Weights of a small GPT-style language model, trained from scratch on English Wikipedia: 6250 steps.
MLP neurons of a small language model. Each row is named by its layer, matrix (up: input weights) and neuron, and shows model dimensions 128-191. Each number is 50 + 10 x the weight over its row's rms, rounded and kept within 0 to 99.
A block is one neuron, or neurons of one layer that tend to fire together. After each block is what it responds to, as a language model described it from the Wikipedia text at the highest values.

L2.up57:41 71 26 42 56 44 52 57 44 42 41 50 44 58 41 50 51 43 48 61 60 56 39 50 62 46 32 22 47 49 40 41 57 56 43 49 38 48 54 62 45 68 65 39 51 40 46 59 61 33 40 60 51 44 35 39 50 56 51 61 53 46 61 53
L2.up197:38 55 52 48 71 56 38 49 42 51 47 36 42 62 35 44 55 46 75 44 49 61 38 40 43 44 38 54 62 55 37 37 53 37 56 42 57 48 51 36 51 55 73 57 62 59 40 61 44 55 55 33 56 45 63 45 52 65 52 46 58 46 19 57
L2.up214:50 68 54 56 62 56 49 54 51 73 66 43 65 56 57 52 46 48 48 58 55 39 47 19 60 35 29 34 53 37 54 39 65 67 51 38 53 52 55 59 38 39 45 45 52 31 40 54 55 57 43 62 51 34 44 52 49 39 55 50 67 63 59 44
L2.up236:58 69 59 50 47 50 50 51 45 54 50 40 50 47 42 55 27 51 33 54 61 43 54 50 39 51 49 50 48 46 52 37 31 46 55 58 59 51 57 49 52 44 66 41 52 61 33 54 64 56 57 61 40 63 47 62 62 71 45 25 58 63 59 27
L2.up361:31 67 58 26 61 37 45 34 51 56 42 35 67 59 55 61 36 33 48 58 37 70 41 41 42 54 61 53 53 54 47 55 62 42 59 48 53 66 44 55 54 43 42 57 48 43 32 47 49 46 44 27 53 59 45 56 42 51 60 53 70 61 48 43
L2.up464:65 47 57 63 56 45 46 45 29 27 43 35 31 53 36 51 65 40 63 43 47 49 33 37 52 58 58 45 42 28 60 47 84 48 48 57 55 57 57 38 47 37 74 32 56 50 39 70 50 49 48 68 41 52 59 45 46 68 51 61 51 64 52 44
L2.up473:53 54 43 61 37 59 34 54 34 53 46 54 62 25 43 64 39 39 50 51 38 37 46 47 38 63 39 57 44 40 32 29 55 50 62 57 52 46 54 25 57 50 52 54 42 61 39 53 68 52 45 53 44 70 55 47 51 34 42 46 44 38 54 36
L2.up631:46 68 54 44 54 54 48 50 40 54 31 38 61 41 47 68 45 47 55 51 55 51 48 52 50 56 63 54 70 38 60 35 45 48 55 49 52 57 64 29 50 48 66 50 59 48 44 35 54 42 51 61 84 48 64 54 43 33 45 42 50 48 54 40
L2.up632:50 57 39 48 45 54 35 30 37 54 46 46 59 53 49 36 55 34 56 78 55 52 63 32 47 50 50 43 55 46 43 60 48 37 37 45 55 47 56 49 46 42 63 29 47 40 36 55 36 74 44 56 59 41 60 57 50 65 48 62 50 69 55 40
L2.up649:46 49 51 44 59 56 45 34 60 64 50 62 50 29 50 49 61 41 62 58 41 44 50 43 54 32 47 47 48 56 41 56 47 46 55 53 61 41 54 57 56 55 67 66 60 63 23 46 36 63 51 44 39 43 44 60 45 76 49 52 54 65 59 27
L2.up676:58 50 43 23 42 63 45 45 60 47 59 33 61 57 68 56 70 54 24 74 48 34 43 62 49 59 52 29 54 43 45 45 72 54 61 51 62 50 39 54 55 54 44 48 36 41 52 36 48 59 44 37 46 43 31 62 46 48 47 54 42 53 50 50
L2.up761:48 54 56 39 64 39 40 37 66 47 45 47 71 42 49 32 44 47 53 62 36 58 34 61 36 32 54 45 65 54 41 45 48 55 27 53 36 60 60 48 69 57 54 52 52 32 44 66 46 53 65 44 59 56 36 48 53 35 36 55 47 60 47 35
L2.up774:60 55 53 39 38 58 42 49 44 34 58 67 43 41 54 38 48 60 42 53 37 56 57 31 46 62 58 43 66 44 55 46 67 54 42 39 47 61 44 58 46 57 48 58 58 39 55 46 52 60 59 47 62 28 71 40 19 41 48 51 70 58 47 36
L2.up788:51 64 68 44 39 39 61 54 54 42 59 49 55 43 43 50 54 45 54 56 47 44 59 35 27 51 43 46 36 33 50 61 31 52 47 57 67 62 48 61 59 36 51 58 55 56 41 59 63 36 38 58 47 42 61 50 55 51 68 62 53 55 37 68
L2.up824:40 52 40 51 33 37 49 52 58 49 45 50 39 56 46 44 54 58 49 39 49 58 44 56 54 44 29 52 41 36 45 53 54 50 53 42 66 40 51 52 30 76 52 67 47 41 39 42 68 58 56 50 44 51 61 51 44 49 49 55 66 60 46 39
L2.up829:47 61 44 39 47 57 57 41 36 58 29 39 41 36 46 42 59 43 49 56 43 48 35 50 45 42 51 56 56 29 37 26 56 57 61 44 61 46 54 46 60 49 55 53 56 33 30 66 58 55 63 50 72 51 78 41 51 53 67 48 69 52 59 44
Description: Word piece after initial n

L9.up17:42 46 41 61 69 59 40 49 55 52 31 41 59 27 42 54 44 47 32 63 42 51 35 58 41 45 58 47 49 43 46 50 45 56 53 55 39 51 46 43 42 59 54 58 50 49 55 30 49 34 53 58 39 52 62 63 54 51 42 65 62 42 40 62
L9.up436:29 48 54 56 64 41 40 54 51 53 44 59 46 48 53 50 50 34 35 57 52 55 63 53 45 37 48 51 48 49 46 57 59 56 56 64 61 55 56 54 47 42 68 55 49 48 46 50 41 50 40 55 39 41 55 46 62 53 40 43 57 68 51 51
L9.up595:54 51 52 53 55 34 57 46 36 41 47 50 48 59 42 45 50 51 52 44 37 59 53 42 52 62 52 48 56 49 31 46 30 61 58 20 58 41 52 34 74 61 54 49 51 54 31 54 37 37 46 38 64 59 79 58 48 65 57 53 49 41 64 46
L9.up852:36 66 56 54 46 46 31 44 45 59 27 49 40 49 38 42 58 30 34 53 41 66 48 45 61 47 42 54 41 46 51 54 54 57 50 58 52 65 59 46 67 47 40 47 58 50 67 40 54 50 46 67 49 54 59 50 61 38 65 44 72 47 31 57
Description: Perfect auxiliaries and relatives

L2.up14:36 46 38 66 48 36 50 48 53 41 73 49 48 55 58 67 57 43 52 48 45 37 47 53 54 66 51 56 53 42 54 49 41 46 45 55 37 45 38 60 71 64 63 55 58 43 56 43 56 64 63 48 55 69 44 67 25 61 52 51 54 36 50 61
L2.up23:61 57 50 39 46 61 52 48 35 43 34 30 44 62 34 58 65 58 61 31 67 31 44 46 48 45 45 52 51 42 23 57 52 45 53 29 43 63 59 35 42 61 61 52 57 53 41 54 46 53 32 44 35 49 61 50 50 48 42 63 51 42 42 62
L2.up54:50 50 41 46 58 42 59 62 47 59 70 40 34 42 50 48 56 50 46 45 57 54 56 66 45 30 40 49 47 42 42 49 52 50 43 45 63 59 40 67 45 70 62 56 47 46 60 44 72 65 37 28 54 51 56 34 51 71 58 45 65 46 50 45
L2.up132:26 41 38 69 37 64 46 66 44 49 57 68 48 63 51 60 38 53 46 40 59 41 46 43 43 49 39 59 41 40 29 37 54 52 37 60 52 37 48 68 42 64 70 57 45 56 65 45 52 80 50 48 37 34 55 36 41 35 40 43 46 38 43 48
L2.up161:42 26 49 71 54 53 54 59 46 47 50 28 37 67 48 60 37 44 48 41 47 52 56 51 64 57 51 55 45 42 60 54 55 49 47 45 55 45 55 41 51 55 42 53 47 68 50 53 56 52 49 56 61 44 54 52 54 58 50 67 47 45 32 50
L2.up231:42 47 65 62 46 57 49 49 22 65 39 36 53 37 64 45 28 55 50 50 55 44 58 33 44 48 59 62 42 27 55 62 42 51 53 41 48 47 31 53 47 55 57 42 55 64 29 49 50 61 40 55 62 40 54 41 54 57 46 55 56 46 33 48
L2.up251:44 30 47 57 52 51 43 50 54 63 48 60 56 42 55 44 38 47 45 47 47 39 55 45 44 34 35 49 38 54 54 43 57 57 41 39 48 41 53 65 62 64 51 53 65 52 71 38 51 34 52 65 42 45 35 64 50 44 54 44 63 50 53 55
L2.up345:48 37 41 59 51 61 46 49 63 48 58 47 39 62 55 53 57 49 27 56 81 50 39 57 43 61 34 59 50 55 69 51 58 69 43 60 43 49 39 56 46 65 56 51 53 56 63 44 38 70 50 52 30 52 59 62 31 41 50 36 54 56 58 44
L2.up426:34 53 49 74 63 34 38 46 48 55 44 50 28 28 35 61 36 54 48 47 66 62 50 47 53 54 55 46 43 55 37 70 48 52 51 30 56 43 48 59 60 30 42 52 45 50 63 52 38 43 63 40 34 60 54 55 50 56 47 60 37 31 41 41
L2.up512:31 29 44 50 67 46 54 36 40 28 57 37 47 36 53 64 52 72 47 67 35 36 49 33 50 42 43 52 56 63 52 55 56 55 57 68 61 40 63 35 75 45 55 43 41 38 55 51 55 47 51 63 55 52 39 42 53 59 63 49 45 43 43 41
L2.up518:38 50 47 52 45 68 48 45 45 67 44 64 39 30 37 57 57 53 63 63 50 24 40 60 39 56 53 51 40 45 55 35 57 52 48 54 59 47 45 30 53 44 62 64 49 55 61 51 58 30 43 54 45 59 45 43 41 45 22 38 64 47 45 52
L2.up582:37 36 32 54 62 36 32 54 47 48 40 44 28 44 42 53 40 45 53 36 74 37 64 31 51 67 68 43 49 45 55 61 59 61 46 49 46 38 36 58 63 42 51 40 46 71 56 58 29 46 48 33 52 52 52 45 58 58 53 45 47 53 35 53
L2.up644:57 49 61 61 49 61 53 66 55 59 55 49 71 57 46 36 29 48 64 52 51 50 32 52 57 60 39 69 59 56 38 57 62 62 59 61 46 52 64 55 50 46 65 56 57 77 59 43 60 53 36 59 41 56 41 53 58 58 58 61 71 57 54 56
L2.up690:48 23 38 49 53 43 41 48 40 59 68 41 42 41 50 42 53 57 65 34 59 12 48 44 47 36 30 66 37 47 43 42 58 70 64 48 53 47 37 56 44 58 54 48 53 46 41 74 41 53 40 50 47 61 68 46 46 58 40 44 58 51 42 26
L2.up876:47 65 68 66 42 33 34 49 40 52 44 38 39 49 54 65 47 62 47 39 68 54 54 53 56 52 57 39 57 41 59 51 45 44 59 50 61 44 58 44 51 47 42 46 39 60 70 50 42 63 38 48 61 38 49 62 33 60 38 37 53 44 58 43
L2.up928:53 60 43 46 52 42 50 55 52 67 71 55 33 61 54 57 47 44 43 55 55 35 37 40 43 60 59 53 50 48 37 42 53 56 52 48 35 51 39 58 57 40 59 41 46 45 49 56 62 52 54 38 51 47 56 55 62 36 61 50 59 59 47 35
Description: Table separators, word fragments

L9.up32:37 51 46 61 51 33 58 71 55 52 54 30 49 45 65 60 56 38 48 54 68 64 54 37 44 46 55 44 51 49 60 63 59 33 51 57 44 50 43 54 57 44 56 45 56 52 58 61 55 49 46 55 65 43 62 49 40 53 38 44 51 37 50 47
L9.up343:67 56 54 56 50 61 59 59 45 38 41 41 57 32 54 61 53 40 57 48 61 54 43 48 37 55 40 58 69 44 43 45 57 46 67 45 49 57 69 53 59 43 71 63 58 52 62 50 54 59 37 41 48 28 54 46 52 62 58 45 43 54 55 57
L9.up763:55 45 27 56 19 48 71 53 63 66 54 51 63 55 39 61 56 54 31 69 44 49 52 29 50 40 44 48 43 58 51 49 35 33 53 49 41 51 63 40 72 54 56 38 47 51 59 60 52 65 58 44 53 50 60 63 56 39 47 55 46 53 29 51
L9.up788:55 50 38 52 64 42 59 39 42 64 52 46 53 32 49 64 51 45 54 46 69 58 50 64 49 75 45 59 58 54 53 36 53 59 64 52 46 50 38 38 44 53 49 52 58 55 63 52 27 67 38 45 39 61 49 64 46 56 46 44 47 62 45 38
Description: Mid-word fragments

L9.up395:49 53 34 50 37 43 41 62 56 76 59 59 51 44 74 54 53 52 57 50 62 65 33 43 27 47 60 33 47 53 48 41 57 70 49 62 58 75 63 52 42 63 67 51 54 40 47 55 54 48 51 57 50 56 33 48 42 44 51 37 57 44 44 61
L9.up596:43 47 28 61 34 50 44 61 49 44 48 50 28 39 55 60 59 59 63 65 51 65 33 42 61 60 45 34 41 46 52 54 63 72 38 61 53 48 57 48 37 30 55 52 53 49 42 55 58 47 50 43 50 49 61 40 54 36 35 52 46 59 53 58
L9.up661:41 41 39 34 47 50 72 68 40 59 51 40 47 50 51 60 64 43 61 53 64 41 44 59 57 45 53 63 42 43 51 46 56 56 45 45 49 51 46 63 53 47 46 51 57 34 45 60 57 36 65 55 39 54 66 55 50 36 38 71 68 67 45 47
L9.up837:32 79 42 38 64 37 50 56 41 57 36 68 53 53 52 54 54 49 44 48 49 54 44 45 61 54 60 48 56 44 47 40 57 58 59 64 40 46 55 42 53 40 41 56 38 42 51 56 49 48 48 54 48 61 30 51 57 38 39 61 42 58 40 50
Description: Infobox field-label endings

L2.up52:56 35 34 41 58 43 45 49 47 66 42 63 51 52 57 49 33 28 41 65 47 36 54 54 60 50 42 43 57 50 45 47 49 38 44 48 52 48 60 52 52 65 53 38 52 38 59 44 50 45 43 43 47 57 43 43 57 47 47 68 73 64 80 53
L2.up85:57 48 50 44 67 48 54 42 52 59 50 33 41 42 50 51 51 66 53 45 51 51 48 37 31 68 51 51 43 50 59 44 51 51 60 28 50 64 49 75 48 41 45 48 57 48 45 68 48 64 33 44 38 44 43 51 60 33 69 59 48 63 52 62
L2.up110:56 50 31 50 52 43 61 52 33 41 42 57 56 43 42 40 43 37 60 49 45 45 50 40 54 53 43 45 67 40 52 52 47 39 27 59 39 52 62 64 49 22 54 40 58 34 58 49 57 56 48 39 35 43 50 53 40 63 66 58 58 43 44 56
L2.up190:50 64 37 50 47 43 38 61 36 46 39 54 37 58 34 60 55 63 54 38 51 45 43 39 45 51 53 58 50 50 46 54 47 48 41 46 53 56 72 52 53 65 50 36 48 50 58 61 73 52 38 42 57 28 34 54 56 52 38 41 49 43 58 53
L2.up191:54 39 46 50 45 52 49 35 43 53 55 48 70 48 58 38 44 55 49 60 48 51 41 48 71 47 44 56 42 32 56 43 65 45 44 33 50 44 71 61 57 43 41 52 56 53 62 43 49 37 34 52 64 50 61 65 45 37 55 69 49 40 49 59
L2.up220:61 49 54 50 58 53 70 52 30 39 40 47 27 49 53 60 55 48 59 50 65 38 54 58 44 54 45 48 58 49 39 34 64 50 38 45 54 53 66 40 51 61 54 35 39 48 45 44 61 41 32 53 58 52 70 52 54 59 49 50 52 54 31 60
L2.up225:59 50 43 49 48 45 58 39 34 50 34 43 55 47 51 52 53 53 54 53 45 37 61 53 37 46 42 37 45 19 40 48 55 50 35 63 60 40 25 47 55 59 53 41 36 43 57 46 60 56 49 56 36 60 60 39 44 60 47 49 62 44 55 54
L2.up269:49 40 74 38 46 45 47 59 44 61 59 60 50 37 58 45 54 57 42 49 47 36 63 35 49 50 52 52 56 50 47 41 51 61 43 55 51 61 57 68 59 45 52 44 29 45 81 35 32 54 47 40 34 38 39 48 45 68 58 55 53 63 41 40
L2.up309:57 60 42 41 65 48 52 46 39 39 50 45 47 29 56 29 43 47 65 48 54 31 46 52 53 60 38 52 45 46 52 55 40 45 44 43 64 55 68 71 57 54 51 42 50 69 55 52 37 51 39 46 36 52 36 42 45 75 61 49 43 56 47 57
L2.up456:55 60 49 60 75 52 48 57 36 43 25 54 47 67 42 36 61 53 29 71 49 48 48 54 47 47 40 53 48 53 50 44 42 51 54 46 59 47 61 65 43 45 48 43 71 45 59 34 62 50 50 33 50 35 56 29 66 46 42 33 57 34 50 48
L2.up541:38 47 51 56 48 61 57 33 57 49 40 50 54 61 51 39 32 57 40 54 42 38 42 43 44 63 56 66 56 39 40 51 48 29 36 43 33 48 49 56 42 45 52 48 54 27 41 53 59 49 47 53 65 44 49 43 46 50 60 52 49 42 23 52
L2.up853:52 41 56 49 68 32 34 53 55 56 46 56 48 53 47 20 49 51 38 64 44 50 53 46 43 64 40 53 60 45 58 30 40 23 44 59 49 63 60 26 43 61 47 37 51 56 38 41 57 71 46 36 57 51 55 46 65 52 55 48 54 27 47 42
L2.up857:22 55 45 73 46 36 39 64 47 43 45 59 57 52 50 39 51 38 45 36 35 59 58 34 60 66 56 36 53 50 57 71 58 57 45 50 55 63 42 66 35 40 51 35 50 50 53 53 47 62 50 37 46 44 75 48 30 59 67 54 47 42 48 57
L2.up893:37 50 42 64 28 49 55 60 56 55 49 33 43 57 42 43 39 40 56 60 51 48 72 47 74 63 49 48 46 53 54 67 52 66 61 56 72 49 58 51 52 55 55 45 53 51 55 46 27 42 49 42 48 29 63 56 37 77 45 44 55 40 56 47
L2.up895:48 52 42 56 61 41 43 47 45 63 47 62 41 38 56 55 39 46 57 50 22 63 58 36 65 42 38 58 49 42 33 49 43 56 64 40 44 46 49 58 50 50 43 51 53 59 70 51 63 47 62 55 48 63 55 50 61 57 65 58 37 35 40 33
L2.up934:49 51 64 46 46 47 55 51 40 50 59 58 45 53 43 56 54 34 53 54 39 38 52 48 45 45 18 36 64 33 64 33 60 61 25 26 42 50 59 44 41 47 63 42 59 45 43 48 48 64 46 50 44 31 52 54 53 53 51 59 48 68 65 51
Description: Letter y after c

L7.up792:55 56 58 58 44 69 47 60 45 50 39 32 44 56 53 36 63 58 28 56 33 36 47 55 50 56 62 40 64 44 50 54 54 62 41 36 52 68 68 54 37 51 58 37 60 59 47 62 48 51 32 50 43 46 57 35 54 48 59 56 59 36 68 40
Description: Determiners before a noun

L7.up533:53 40 56 46 56 54 39 60 43 51 45 49 36 45 56 53 44 52 60 79 33 77 40 43 55 24 52 36 56 56 38 44 64 43 37 55 60 45 65 56 39 35 40 44 45 27 41 59 46 39 41 50 48 42 59 47 42 65 40 24 64 57 75 31
Description: Word-internal second pieces

L7.up361:47 45 59 37 66 43 54 34 57 44 43 34 56 51 39 69 26 49 49 67 50 27 49 64 45 66 44 40 46 42 57 46 40 44 56 49 42 49 58 58 51 56 45 30 43 38 37 53 40 48 58 30 70 48 54 63 39 52 37 46 55 40 67 35
Description: Mid-word fragments, often "g"

L9.up293:44 40 49 59 48 41 56 48 29 40 47 37 39 44 63 64 45 51 22 62 39 37 53 48 38 39 49 61 49 45 51 68 54 57 65 47 42 69 46 59 44 46 41 51 48 47 59 33 45 50 56 53 62 36 43 60 62 50 42 35 52 51 56 27
L9.up645:47 40 76 43 60 47 55 51 49 67 41 43 36 59 46 52 49 61 43 31 41 46 37 54 25 45 59 69 45 66 46 49 38 64 65 42 50 42 60 66 55 61 39 41 49 41 63 63 48 56 47 57 58 34 44 62 54 60 54 55 38 34 69 63
L9.up681:39 48 58 28 65 46 55 45 39 53 42 64 53 52 52 53 50 53 44 54 43 50 43 59 43 46 66 53 46 40 49 53 48 38 42 46 47 47 82 49 43 54 59 56 48 57 37 37 42 47 51 53 49 54 42 58 50 42 42 55 34 50 44 65
L9.up890:30 55 40 62 60 58 49 54 40 57 36 65 49 59 46 55 49 48 32 53 40 46 26 63 45 60 47 26 53 50 56 64 64 47 63 51 69 45 56 62 54 58 54 54 42 43 50 40 45 48 52 46 52 40 53 36 59 65 37 37 67 56 39 64
Description: Relative pronouns, mid-name pieces

L7.up550:44 46 69 65 49 37 51 46 50 42 58 45 55 61 47 58 54 65 50 45 66 77 42 50 46 55 41 54 48 45 36 55 39 54 65 53 49 27 45 39 42 44 49 51 66 57 63 56 56 57 52 70 40 57 52 35 38 43 56 58 36 58 55 38
Description: Mid-word fragments of common words